Part of a small language model's weights: LayerNorm before each block.
MLP neurons of a small language model. Each row is named by its layer, matrix (up: input weights; down: output weights) and neuron, and shows model dimensions 16-79. Each number is 50 + 10 x the weight over its row's rms, rounded and kept within 0 to 99.
After each neuron's rows, "fires in" lists the words (lower case) most often at its 100 highest values on Wikipedia text that the model never trained on.

L5.up611:38 54 29 45 54 43 39 50 57 48 57 48 59 50 59 54 57 56 50 34 46 65 56 47 50 54 38 45 61 45 66 50 37 57 48 40 52 41 54 73 53 41 56 50 41 56 52 44 67 57 40 50 33 43 52 68 54 48 58 49 45 60 44 40
L5.down611:26 38 52 61 46 46 58 50 56 56 45 54 55 30 49 68 59 47 46 42 63 52 49 46 67 57 30 57 56 59 33 44 55 37 54 55 68 49 45 69 48 45 38 31 66 43 49 43 49 50 41 49 49 35 56 66 50 53 58 70 48 48 26 40
fires in: "to", "not"

L5.up426:53 53 62 32 54 57 33 67 64 20 47 65 53 65 55 53 49 32 53 57 36 66 43 57 49 54 67 51 44 37 55 64 44 47 51 57 45 55 40 33 43 54 43 45 45 61 36 47 63 61 71 47 39 54 38 56 40 67 58 55 59 40 57 82
L5.down426:65 54 60 59 42 55 57 46 36 41 48 39 46 51 51 59 48 55 43 68 20 56 33 51 45 44 47 38 56 56 64 53 48 50 56 67 37 29 59 51 59 29 42 46 62 43 46 51 44 44 44 52 65 43 57 61 53 53 52 53 64 56 33 67
fires in: "on", "according"

L7.up889:52 46 52 45 41 63 46 49 69 35 45 58 68 39 58 44 62 46 44 50 55 55 56 51 49 46 54 53 71 46 67 31 47 69 48 32 42 39 57 52 51 41 58 60 46 59 50 56 52 51 53 55 42 40 35 48 59 52 48 43 50 44 44 46
L7.down889:53 29 56 64 55 33 46 48 40 41 52 49 27 54 70 60 48 64 33 54 59 41 55 66 58 51 38 51 60 32 52 29 44 53 65 35 49 49 40 52 46 41 47 52 45 43 53 67 44 51 69 57 48 45 54 66 43 42 62 50 70 49 37 34
fires in: "the", "to", "joined"

L4.up247:56 49 34 50 55 58 45 38 49 49 38 51 58 60 57 52 48 49 55 57 53 48 69 59 54 55 50 46 53 42 50 51 40 62 55 44 52 60 44 51 44 54 55 52 37 32 60 34 63 77 44 57 54 47 34 69 52 38 57 62 43 41 60 30
L4.down247:64 70 36 52 51 51 40 67 48 44 59 39 44 44 44 39 72 53 54 32 58 31 24 49 34 43 48 29 52 45 60 50 49 47 43 62 56 51 29 36 32 47 56 41 66 48 50 50 47 36 42 50 52 52 59 47 36 57 56 36 50 55 44 52
fires in: "for", "lake", "to", "south"

L9.up538:43 50 34 56 54 53 50 53 50 44 46 62 66 47 34 24 67 51 28 34 32 35 47 50 52 44 42 42 57 28 60 44 62 70 53 47 49 50 46 57 49 40 60 51 54 40 46 45 58 46 45 57 37 42 35 40 44 53 51 71 44 55 42 60
L9.down538:46 51 62 50 51 58 55 54 55 58 48 52 39 34 60 52 49 67 47 53 69 35 35 47 53 39 35 55 42 55 51 45 56 42 66 59 54 54 44 60 48 48 59 49 51 46 46 39 66 36 48 70 45 26 61 95 40 48 44 40 47 55 47 62
fires in: "in", "of", "to"

L4.up16:54 45 55 39 56 48 70 59 49 43 50 43 59 54 49 48 62 58 70 37 59 42 44 55 53 48 41 18 24 63 48 61 66 56 62 46 41 45 50 51 52 53 46 59 48 50 52 42 53 40 46 47 42 43 32 60 35 49 33 62 64 43 47 38
L4.down16:41 48 49 58 27 55 47 53 60 58 60 54 39 64 51 32 46 41 52 64 54 43 52 21 32 57 60 57 43 62 46 40 57 53 65 59 53 46 59 57 37 39 53 46 49 38 44 26 43 30 48 52 51 49 54 62 42 44 37 59 50 49 34 48
fires in: "and", "all", "plot"

L9.up381:44 50 52 50 59 54 62 52 49 54 32 62 43 47 62 54 61 65 58 55 49 54 54 52 39 60 44 43 32 35 41 55 57 54 44 51 56 46 64 35 47 40 56 55 43 26 43 58 46 43 48 46 46 47 34 61 32 52 42 60 47 47 51 42
L9.down381:46 59 47 62 57 40 39 48 51 50 33 57 31 66 34 46 49 71 49 53 52 50 44 51 49 60 64 49 58 48 53 35 36 65 43 46 41 68 65 50 34 71 43 45 48 33 53 52 48 33 52 38 41 27 54 45 45 46 44 51 67 49 54 69
fires in: "with", "of", "as", "to"

L7.up71:44 51 47 41 51 54 53 39 57 54 48 63 64 23 55 41 28 61 50 58 58 54 39 48 66 57 43 38 50 64 66 54 50 39 40 46 57 39 54 39 58 43 51 47 51 52 51 40 58 39 56 40 35 53 58 49 43 41 44 49 42 44 52 29
L7.down71:43 43 60 45 61 52 29 60 53 49 48 52 61 60 63 60 66 49 39 53 43 50 69 52 36 45 45 56 50 57 42 45 60 55 62 47 48 29 48 81 55 62 57 45 46 42 64 22 42 20 44 66 47 41 39 58 40 57 50 70 49 57 40 43
fires in: "and", "of"

L6.up289:41 39 42 43 50 58 64 47 49 57 39 49 33 52 44 50 58 42 52 53 41 47 43 48 41 54 59 36 58 52 66 75 79 52 67 50 65 57 40 37 46 50 52 46 59 47 46 62 55 25 51 59 43 55 32 42 31 72 62 36 47 39 46 56
L6.down289:46 55 43 64 52 61 61 46 57 56 54 32 46 54 36 48 27 41 48 55 57 39 55 39 55 47 44 53 46 59 52 60 49 48 84 46 40 30 45 46 58 42 44 36 51 49 35 28 50 46 50 62 61 56 49 49 58 58 53 63 34 54 32 51
fires in: "of", "in"

L5.up829:49 49 44 60 51 42 44 48 39 59 56 52 42 68 66 56 50 53 52 47 50 66 56 47 64 67 53 61 53 51 38 47 58 44 41 49 47 34 50 34 44 60 46 57 44 66 46 52 50 33 37 59 45 44 50 50 47 56 56 63 53 50 40 65
L5.down829:44 30 47 51 39 58 44 49 39 56 39 55 46 55 58 39 46 60 49 53 58 64 27 42 59 53 29 68 46 52 42 40 61 51 47 35 49 45 49 50 52 67 58 62 55 47 48 51 30 38 53 58 58 39 49 73 43 46 59 47 52 61 39 40
fires in: "her", "had", "she", "woman", "having"

L10.up181:43 52 54 49 45 55 42 38 28 60 48 67 39 53 52 56 50 65 47 40 56 66 60 55 46 61 47 54 43 73 41 54 66 49 42 52 43 43 53 58 43 61 49 61 51 32 56 40 48 45 49 49 42 39 48 63 33 48 49 60 42 45 54 54
L10.down181:44 53 40 51 49 52 50 59 60 50 42 34 50 54 37 43 63 56 47 48 51 43 48 50 34 47 46 39 71 49 63 48 49 49 42 38 61 48 71 47 46 49 55 50 53 48 56 41 35 39 41 55 46 50 48 42 35 31 69 44 49 58 55 54
fires in: "and", "by", "with", "in"

L10.up562:47 54 65 35 60 31 53 41 52 43 38 59 49 62 47 50 57 57 50 43 48 55 69 34 57 49 57 53 59 45 36 41 39 61 30 45 51 49 44 60 33 35 63 54 44 55 45 35 50 56 68 47 47 50 48 42 46 46 43 35 41 43 51 64
L10.down562:49 53 43 51 70 47 48 51 52 54 40 57 56 53 60 36 43 42 69 66 62 49 44 61 73 41 62 58 35 47 68 40 53 46 39 27 59 63 52 59 54 56 59 37 58 42 52 47 51 38 54 57 49 51 48 43 35 64 68 50 66 57 37 48
fires in: "has", "had", "have", "with", "american", "canadian"

L6.up406:47 55 55 39 40 41 55 51 39 48 57 36 59 35 52 53 50 39 56 38 70 48 71 75 46 69 56 45 51 57 48 49 55 68 60 39 48 49 51 64 40 69 56 60 50 49 56 48 60 52 59 54 39 59 40 50 45 33 40 52 44 66 65 42
L6.down406:45 51 56 42 46 51 48 49 51 66 44 34 36 37 45 64 29 52 44 28 41 54 37 35 54 62 52 39 53 44 58 53 70 45 46 55 59 41 44 55 58 36 43 39 49 56 66 36 54 55 48 54 39 63 54 44 30 52 42 52 32 52 62 47
fires in: "and", "its", "highest", "very", "or", "of"

L4.up336:50 45 44 57 42 56 45 35 27 59 50 51 52 41 71 48 46 60 41 47 59 47 42 49 56 51 40 45 59 47 63 58 46 48 47 41 51 57 62 44 40 45 50 44 34 47 46 57 53 42 42 47 30 28 46 44 57 63 53 59 54 48 57 40
L4.down336:54 53 41 49 32 66 51 40 53 71 45 38 63 54 43 47 36 45 33 52 42 35 54 43 43 41 28 49 48 63 46 38 47 47 40 64 43 53 40 44 67 53 31 53 57 39 65 69 38 62 37 71 46 37 47 49 49 63 50 58 51 57 31 43
fires in: "a"

L4.up390:47 44 37 64 43 54 58 58 50 55 35 64 55 51 42 54 58 49 49 62 58 53 49 55 58 65 43 31 50 24 38 47 55 54 58 41 56 60 61 45 36 26 59 49 35 42 61 49 47 56 57 53 51 63 49 52 51 58 57 48 55 46 46 43
L4.down390:57 60 35 72 53 52 64 52 65 60 33 47 45 56 47 50 52 48 40 23 53 55 41 69 41 49 51 55 58 37 53 44 50 46 51 75 53 43 57 43 28 66 59 30 50 46 28 40 54 41 66 43 55 54 52 65 48 41 50 53 55 54 35 65
fires in: "to", "of", "into"

L4.up452:51 38 59 22 64 47 47 48 40 37 50 65 46 74 53 43 53 36 55 45 64 62 64 53 58 60 42 67 43 53 43 45 59 40 38 51 51 41 44 57 59 38 56 28 53 52 54 71 56 38 41 47 46 37 42 56 42 38 41 54 55 44 48 55
L4.down452:47 45 63 59 62 54 29 55 55 46 52 52 43 57 47 51 44 44 48 56 68 56 49 59 35 61 39 66 55 51 40 47 52 27 56 53 54 38 60 38 53 54 53 43 70 43 37 58 47 38 30 56 47 39 39 57 54 48 50 27 52 51 53 45
fires in: "the", "his", "s", "your", "our"

L4.up248:48 46 47 37 38 34 45 51 76 54 61 67 47 46 57 56 43 47 42 46 53 77 51 49 46 35 61 42 61 34 47 55 73 59 55 45 39 47 58 38 45 46 53 45 49 67 71 36 50 49 52 44 53 59 40 45 66 45 57 54 45 38 46 42
L4.down248:54 49 49 55 40 36 51 57 50 53 49 55 40 54 44 55 37 56 47 46 63 44 57 46 61 52 42 36 48 45 55 19 62 59 57 41 51 47 47 55 66 34 30 44 46 51 53 38 54 58 53 61 71 51 48 44 39 58 51 44 41 38 60 44
fires in: "to", "software", "must", "should", "shockwave", "warwick"

L4.up799:45 45 49 38 52 46 40 47 53 48 49 28 42 55 52 47 54 41 58 59 56 39 65 54 74 62 58 59 43 46 63 24 58 45 58 32 48 48 58 34 62 44 46 68 51 48 80 51 66 67 58 40 36 52 29 57 62 40 62 47 58 56 56 47
L4.down799:58 46 52 55 47 62 58 53 45 39 64 48 53 59 50 52 41 35 38 38 52 57 37 40 45 57 54 36 42 48 55 40 50 54 44 64 45 50 42 57 34 70 50 32 54 55 35 49 49 33 57 35 59 44 47 68 47 42 33 46 56 72 37 41
fires in: "of"

L7.up631:51 40 58 32 46 52 64 55 71 49 55 36 48 45 62 54 36 52 64 34 65 47 47 52 50 61 56 59 56 46 35 47 60 63 39 44 56 38 61 53 45 57 43 48 49 51 44 49 64 45 55 61 44 68 34 41 36 50 51 45 58 62 58 43
L7.down631:58 61 62 58 33 44 51 40 44 60 48 49 35 44 38 62 41 35 47 56 69 54 54 52 61 53 65 16 53 62 62 35 64 46 71 55 56 39 57 50 47 66 39 59 49 46 49 56 40 52 51 59 54 48 54 66 45 38 42 39 38 54 44 56
fires in: "of", "will", "no", "us", "nintendo", "by"

L5.up246:57 60 39 50 59 75 47 63 51 50 52 64 66 74 52 37 56 38 36 41 50 35 42 50 53 64 51 34 52 47 61 44 66 56 42 72 62 36 39 52 49 51 50 49 61 53 65 66 70 60 48 71 61 41 48 53 46 70 50 46 34 59 54 43
L5.down246:50 70 42 53 45 49 38 52 59 65 35 50 44 49 74 43 39 51 57 45 45 42 56 58 45 61 59 38 37 40 47 49 56 52 61 47 41 37 58 54 62 29 48 49 66 52 39 36 48 58 58 47 56 54 53 42 60 45 40 34 36 73 62 59
fires in: "in", "won", "a", "his", "none", "apps"

L4.up687:39 48 59 43 48 34 68 62 41 47 55 51 36 73 41 37 52 52 57 54 36 54 55 62 24 57 46 57 33 46 44 61 50 60 57 43 65 65 58 55 44 46 53 43 52 40 54 38 59 35 52 73 62 59 40 38 62 50 56 64 31 41 50 52
L4.down687:55 65 39 40 57 44 70 58 59 57 44 38 36 38 27 34 37 49 42 51 40 54 28 71 50 39 59 41 48 33 52 43 49 56 46 52 76 33 52 55 48 51 48 49 51 41 47 40 49 42 59 47 34 48 52 38 44 57 63 51 40 46 43 68
fires in: "in", "anti", "tennessee"

L6.up540:50 51 54 53 53 58 46 56 52 45 49 59 62 52 59 65 57 48 52 66 52 49 74 63 44 58 38 40 42 62 61 56 62 49 47 71 44 51 33 38 34 60 36 44 50 42 39 53 52 39 63 53 64 55 52 47 44 43 25 60 50 45 49 44
L6.down540:64 38 61 45 55 54 43 41 46 62 44 60 53 29 40 41 45 40 46 53 59 53 64 57 59 56 44 39 63 55 42 49 56 55 62 51 60 29 30 56 63 45 49 52 60 41 46 72 32 47 60 48 72 58 61 47 20 58 60 34 71 45 53 55
fires in: "two", "three", "few", "four", "six"

L5.up422:45 33 51 47 54 50 57 46 40 52 71 56 40 29 45 49 40 57 47 41 52 55 54 42 37 48 42 40 32 50 47 52 42 56 35 56 60 43 71 42 34 65 62 55 37 41 44 48 57 43 34 56 39 47 45 53 38 49 33 70 33 43 56 30
L5.down422:53 53 53 51 31 64 31 45 57 69 59 51 40 39 53 58 42 47 39 45 44 49 44 43 51 56 58 49 67 46 66 56 59 52 43 33 33 52 41 55 53 58 19 58 50 65 58 44 40 43 55 48 45 48 49 52 40 55 53 60 43 42 49 60
fires in: "and", "a", "the"

L6.up324:44 43 70 30 46 58 60 38 59 52 57 42 52 35 58 40 39 52 44 40 61 58 49 48 54 48 40 49 48 44 45 57 39 43 34 50 62 49 54 66 39 62 66 56 65 36 43 59 65 35 52 39 51 53 37 42 52 43 34 45 31 61 48 47
L6.down324:39 43 29 60 23 42 48 59 53 43 54 51 61 58 44 59 43 54 46 50 54 52 41 54 41 68 45 39 55 39 46 62 51 49 57 49 50 67 60 60 37 53 43 62 50 43 47 46 68 47 50 67 59 40 46 63 56 54 57 35 48 35 42 33
fires in: "and"

L10.up458:56 64 49 62 40 58 29 70 69 52 51 50 48 35 37 54 50 46 38 41 53 49 40 43 58 52 60 54 52 32 41 46 44 51 61 63 67 52 38 26 56 44 49 46 36 52 31 63 33 52 53 35 44 52 50 62 51 43 35 51 49 41 40 54
L10.down458:48 50 41 44 48 59 56 48 56 56 52 59 59 61 37 40 53 59 57 57 49 60 62 33 43 27 62 45 40 60 51 59 61 57 41 57 41 45 47 48 45 59 78 54 67 31 40 58 45 47 42 34 39 49 39 69 49 64 43 58 53 40 68 46
fires in: "it", "that", "which"

L6.up18:59 45 57 33 24 51 44 50 29 47 45 83 60 69 51 45 48 69 48 70 48 34 56 55 46 55 52 55 59 44 54 61 51 51 43 52 48 40 55 39 40 62 60 43 50 46 38 57 39 50 59 52 43 54 45 45 42 35 45 61 50 56 59 41
L6.down18:62 62 60 39 37 40 44 34 35 45 36 58 29 48 55 52 59 50 49 50 52 45 49 57 60 54 43 43 60 42 45 43 40 49 59 46 38 48 46 49 41 40 58 54 48 49 64 52 37 45 64 32 50 62 40 77 23 31 30 47 54 57 71 54
fires in: "each", "all", "best", "most", "one", "only"

L4.up356:46 37 48 21 62 40 33 45 45 49 53 51 64 43 49 46 54 35 35 58 44 50 55 52 58 54 64 52 51 43 52 55 42 72 34 51 59 42 62 57 67 43 44 38 46 45 32 61 31 49 47 39 45 64 75 56 62 50 52 45 48 44 59 52
L4.down356:47 60 66 54 60 49 38 37 64 51 27 60 32 47 44 59 54 39 45 56 57 58 47 37 47 53 49 43 58 54 46 44 56 49 57 69 64 42 32 42 65 40 45 63 26 61 55 55 51 33 45 50 35 67 73 51 47 52 29 56 55 50 41 58
fires in: "at", "nintendo", "outstanding", "christadelphian", "from", "certifications"

L5.up860:26 41 37 38 51 54 51 49 64 43 48 53 59 56 62 65 63 50 41 52 41 53 58 46 50 57 59 31 49 35 56 68 63 66 40 50 59 37 44 69 72 46 50 18 30 28 43 58 49 50 47 43 61 58 52 49 27 49 50 45 34 55 43 64
L5.down860:39 51 39 49 62 36 54 58 53 49 29 52 32 28 45 43 39 48 48 70 59 59 40 64 29 55 23 40 53 41 63 36 46 56 54 66 42 53 43 44 44 57 39 56 58 61 53 46 51 59 49 51 61 49 54 37 41 46 72 41 49 35 45 65
fires in: "to", "on", "stopped", "in", "stop"

L7.up169:50 41 49 38 47 35 53 54 49 40 58 58 52 63 55 51 37 74 45 60 45 39 60 48 52 48 58 54 73 44 47 46 53 55 48 30 40 56 41 41 42 53 44 56 41 54 44 58 45 76 50 50 63 55 67 37 56 47 62 67 63 49 50 48
L7.down169:41 35 43 44 51 38 52 36 42 67 67 43 50 57 62 54 42 56 41 51 56 31 57 50 39 28 52 58 55 41 60 45 48 47 44 37 53 48 52 56 55 39 30 66 55 53 40 45 50 53 57 43 60 45 51 44 52 55 54 53 50 49 46 52
fires in: "to", "can", "may", "must", "would"

L7.up90:40 54 58 45 66 42 52 41 40 70 42 47 56 64 57 44 51 49 31 58 44 37 48 35 45 36 63 46 59 38 48 55 68 57 54 55 44 63 46 60 34 63 63 55 40 61 34 53 50 59 51 47 37 51 48 49 40 36 49 58 47 40 50 55
L7.down90:57 48 59 49 49 43 48 62 47 51 36 30 55 52 50 66 62 55 45 49 47 64 51 27 53 43 54 54 55 49 48 60 45 50 44 27 56 68 53 51 44 34 64 52 60 47 59 65 43 49 43 60 55 20 55 64 45 59 55 46 54 47 43 74
fires in: "has", "had", "have"

L4.up559:56 49 56 47 39 48 51 50 53 36 47 44 34 59 28 38 51 46 43 31 62 46 57 41 68 53 42 54 71 53 57 46 62 56 41 37 62 46 46 51 55 73 57 48 61 40 60 45 41 26 55 61 55 51 43 49 47 38 40 52 61 46 51 58
L4.down559:46 51 36 62 51 51 61 65 55 55 38 65 39 57 54 46 56 35 42 53 38 40 50 47 66 45 57 43 51 68 61 54 49 68 41 70 56 39 45 48 66 40 41 36 53 46 58 55 34 56 44 49 27 63 54 53 33 44 45 45 61 63 62 35
fires in: "had", "to", "by", "with", "for", "into"

L9.up183:49 69 57 47 54 38 29 60 46 32 57 53 47 51 35 65 51 48 64 50 60 55 39 60 57 51 57 47 69 62 36 50 41 34 43 53 42 38 52 48 75 36 44 64 67 40 48 35 72 46 36 57 47 56 36 42 47 51 45 41 51 53 62 55
L9.down183:48 51 63 57 48 50 67 51 43 43 34 59 45 35 44 59 40 52 42 45 68 66 50 62 47 31 51 65 53 38 50 56 60 26 56 39 55 51 43 43 36 69 45 42 60 43 43 58 40 52 49 57 46 45 56 66 53 59 49 49 48 39 34 60
fires in: "the", "its", "mi"

L6.up719:47 34 47 37 37 51 60 42 41 41 56 49 43 52 55 53 55 54 57 43 41 70 55 32 45 54 50 46 58 32 48 46 47 57 50 51 44 44 48 51 55 31 47 42 37 75 57 67 49 49 63 55 47 60 54 59 41 35 49 56 50 45 47 44
L6.down719:51 40 52 51 39 54 51 43 46 58 48 42 35 44 63 48 54 73 37 33 60 34 52 36 50 53 52 46 71 43 58 46 40 71 53 44 37 39 36 74 66 42 39 32 37 60 38 51 41 56 67 58 48 53 53 53 52 47 45 64 38 43 46 32
fires in: "to", "must", "might", "would", "not"

L4.up608:61 30 33 38 34 57 65 49 52 46 61 63 63 58 44 28 50 58 53 39 56 54 64 45 69 44 43 66 48 42 43 47 44 51 48 36 32 48 50 58 32 40 50 43 44 82 57 53 53 45 63 54 52 59 45 44 58 41 43 55 45 43 37 47
L4.down608:50 50 38 62 39 59 56 59 43 43 36 46 39 45 60 50 55 58 45 43 52 40 39 48 47 57 42 71 43 56 52 29 44 65 61 57 35 59 43 53 70 45 43 61 57 52 47 53 50 51 50 44 62 58 42 70 47 52 71 61 62 53 48 47
fires in: "to", "must", "missions"

L5.up63:51 42 66 43 54 37 56 71 33 67 50 46 48 54 55 50 54 62 42 51 44 56 69 61 66 60 58 37 62 34 60 47 51 71 48 47 54 43 57 53 55 53 50 42 49 50 43 42 54 52 46 39 68 37 52 56 74 63 67 54 43 62 60 51
L5.down63:60 59 55 28 55 46 62 76 35 55 41 56 73 55 37 57 54 62 36 52 39 41 37 63 53 55 47 46 59 52 60 35 42 63 49 53 55 51 57 66 66 59 46 41 58 52 53 50 35 65 55 31 45 42 46 38 62 57 56 58 61 58 57 55
fires in: "in", "according", "from", "for", "during"

L7.up54:62 43 55 59 47 65 56 56 37 43 56 52 50 45 38 43 42 29 73 60 60 44 58 50 38 56 54 55 43 52 44 40 39 46 50 57 48 50 45 40 47 36 44 58 56 46 47 59 47 38 48 65 41 25 45 41 49 53 48 43 59 58 53 49
L7.down54:59 38 41 49 49 70 37 55 56 54 44 42 65 57 54 57 35 46 46 61 45 36 58 58 65 52 62 50 51 66 57 37 54 27 53 45 67 35 41 65 60 59 47 59 53 60 43 56 50 60 54 52 58 45 51 78 44 42 53 39 52 60 45 60
fires in: "of", "some", "other", "all", "most", "many"

L6.up272:53 50 54 49 51 45 56 48 40 48 54 43 60 67 39 39 70 56 44 52 58 43 55 44 53 60 47 70 73 55 57 50 59 62 28 33 50 40 48 50 58 41 55 45 59 18 45 57 52 29 43 64 39 59 47 41 51 42 50 50 60 70 59 47
L6.down272:56 42 40 45 46 41 59 45 51 46 41 69 50 45 53 50 66 61 24 42 58 52 52 41 57 64 54 48 54 61 56 52 45 45 52 57 42 50 38 44 56 60 45 40 46 42 51 62 38 21 56 52 54 67 58 77 52 27 42 32 36 60 55 46
fires in: "s", "a", "to", "his", "by", "the"

L9.up42:45 60 43 53 50 46 52 44 50 57 43 44 36 72 67 70 42 67 28 46 44 39 57 53 54 34 59 68 44 64 47 53 41 52 52 60 55 48 47 48 57 59 62 52 56 58 48 46 51 52 57 57 53 28 52 42 47 42 31 39 46 52 58 51
L9.down42:58 38 61 43 44 62 70 48 42 42 67 53 65 46 47 44 65 39 38 61 52 61 46 40 45 53 38 27 46 53 52 47 55 53 49 47 60 59 53 44 43 44 46 42 54 49 52 48 46 38 40 40 50 59 43 83 56 51 47 45 49 53 39 34
fires in: "which", "that", "who"

L5.up540:58 55 54 49 46 52 75 54 34 47 50 44 58 51 26 52 66 48 38 52 51 36 43 38 45 62 48 62 71 36 47 41 55 64 64 55 38 50 56 42 48 49 53 48 50 53 62 46 54 30 46 54 49 52 41 37 58 43 29 53 48 53 40 44
L5.down540:58 41 62 44 35 58 59 48 56 45 38 46 37 60 60 54 56 41 49 57 64 39 44 61 61 47 59 45 58 40 50 36 38 61 44 71 54 42 41 70 45 50 57 62 45 30 56 59 51 41 56 67 58 38 59 67 38 65 46 44 53 61 69 48
fires in: "the", "all", "a", "its", "most"

L7.up884:44 30 43 59 65 61 44 40 58 54 70 52 60 57 42 49 32 40 38 36 38 43 40 55 46 58 72 50 54 48 52 43 59 67 41 49 42 52 33 59 46 63 40 53 57 59 39 33 53 24 41 51 38 42 39 51 50 55 58 50 64 38 42 46
L7.down884:39 58 51 41 48 52 51 36 53 58 46 38 39 54 43 51 40 49 62 44 58 64 56 54 65 59 80 51 44 60 39 44 35 44 54 50 28 49 49 33 68 39 62 52 36 46 46 42 51 53 65 49 61 42 53 58 49 58 50 73 48 30 49 55
fires in: "that", "said", "make", "gave", "tells"

L6.up175:59 57 46 43 46 49 68 50 61 40 23 42 53 37 47 40 61 59 50 48 61 42 45 46 54 68 45 59 53 58 47 45 48 59 50 52 55 44 36 55 50 47 59 63 56 46 62 39 59 43 59 74 37 50 45 54 38 48 42 43 45 43 49 28
L6.down175:37 54 42 54 57 63 54 61 43 60 61 52 42 56 60 52 46 37 47 37 38 34 29 45 53 45 48 38 51 43 47 56 46 33 39 40 55 45 47 49 70 54 56 48 54 54 48 60 19 42 46 45 57 64 65 72 31 54 44 61 36 43 52 59
fires in: "in", "the", "of", "its", "from"

L6.up173:64 55 57 25 34 49 74 53 64 29 61 55 50 54 49 60 59 59 46 44 62 58 55 43 43 50 54 58 55 41 59 22 67 51 51 57 55 51 51 33 52 46 59 49 37 52 57 55 45 58 40 66 54 57 44 61 42 40 45 43 47 31 42 57
L6.down173:71 45 37 41 37 48 60 40 67 37 42 45 35 47 66 40 47 43 37 66 60 42 34 47 47 46 26 41 49 38 49 43 53 53 51 58 50 48 63 49 59 57 40 51 61 46 42 52 61 35 57 23 40 39 55 64 28 44 63 40 55 52 57 42
fires in: "by", "to", "of"

L5.up31:53 56 42 45 70 61 47 55 51 41 42 56 54 50 54 40 57 56 55 63 59 37 71 35 65 44 45 48 52 39 48 64 59 45 38 61 46 39 45 42 46 54 26 41 56 44 49 58 65 42 57 51 54 52 55 45 44 50 29 59 45 47 60 58
L5.down31:59 51 43 56 38 57 44 47 68 37 49 51 59 61 49 40 58 45 50 58 70 34 55 47 55 51 43 57 62 62 65 43 38 55 53 62 66 39 28 53 53 52 47 64 54 31 48 59 45 23 54 62 58 41 39 58 43 55 45 41 56 52 51 45
fires in: "two", "several", "three", "many", "of"

L10.up594:45 47 57 56 39 48 49 51 55 44 56 53 52 69 40 60 40 57 55 60 46 40 57 70 50 51 50 62 29 55 37 38 36 32 38 51 61 67 41 48 29 53 50 41 48 53 34 49 34 59 47 38 47 58 37 49 54 46 44 56 42 56 61 43
L10.down594:36 49 56 38 56 63 51 45 61 44 53 46 64 45 51 38 64 37 35 66 45 59 60 59 50 56 45 51 53 52 52 60 56 46 47 54 56 59 53 47 48 50 58 58 51 43 42 49 59 36 46 62 54 39 37 78 57 81 63 53 37 55 31 38
fires in: "it", "which"

L6.up261:46 65 39 54 42 59 75 48 65 46 54 49 55 59 47 47 57 49 56 48 44 72 65 50 41 72 54 34 56 62 40 47 69 48 33 59 39 56 65 57 53 55 38 55 64 52 51 44 50 43 67 59 43 29 55 57 56 63 40 54 45 40 43 45
L6.down261:60 57 37 66 56 40 48 57 66 45 56 39 39 69 72 46 49 56 54 70 51 27 64 49 53 57 33 57 56 64 61 39 49 47 56 49 45 46 57 54 46 52 25 53 37 36 42 46 59 38 43 46 46 41 34 58 55 61 60 32 45 53 59 49
fires in: "of", "from", "in", "between", "by"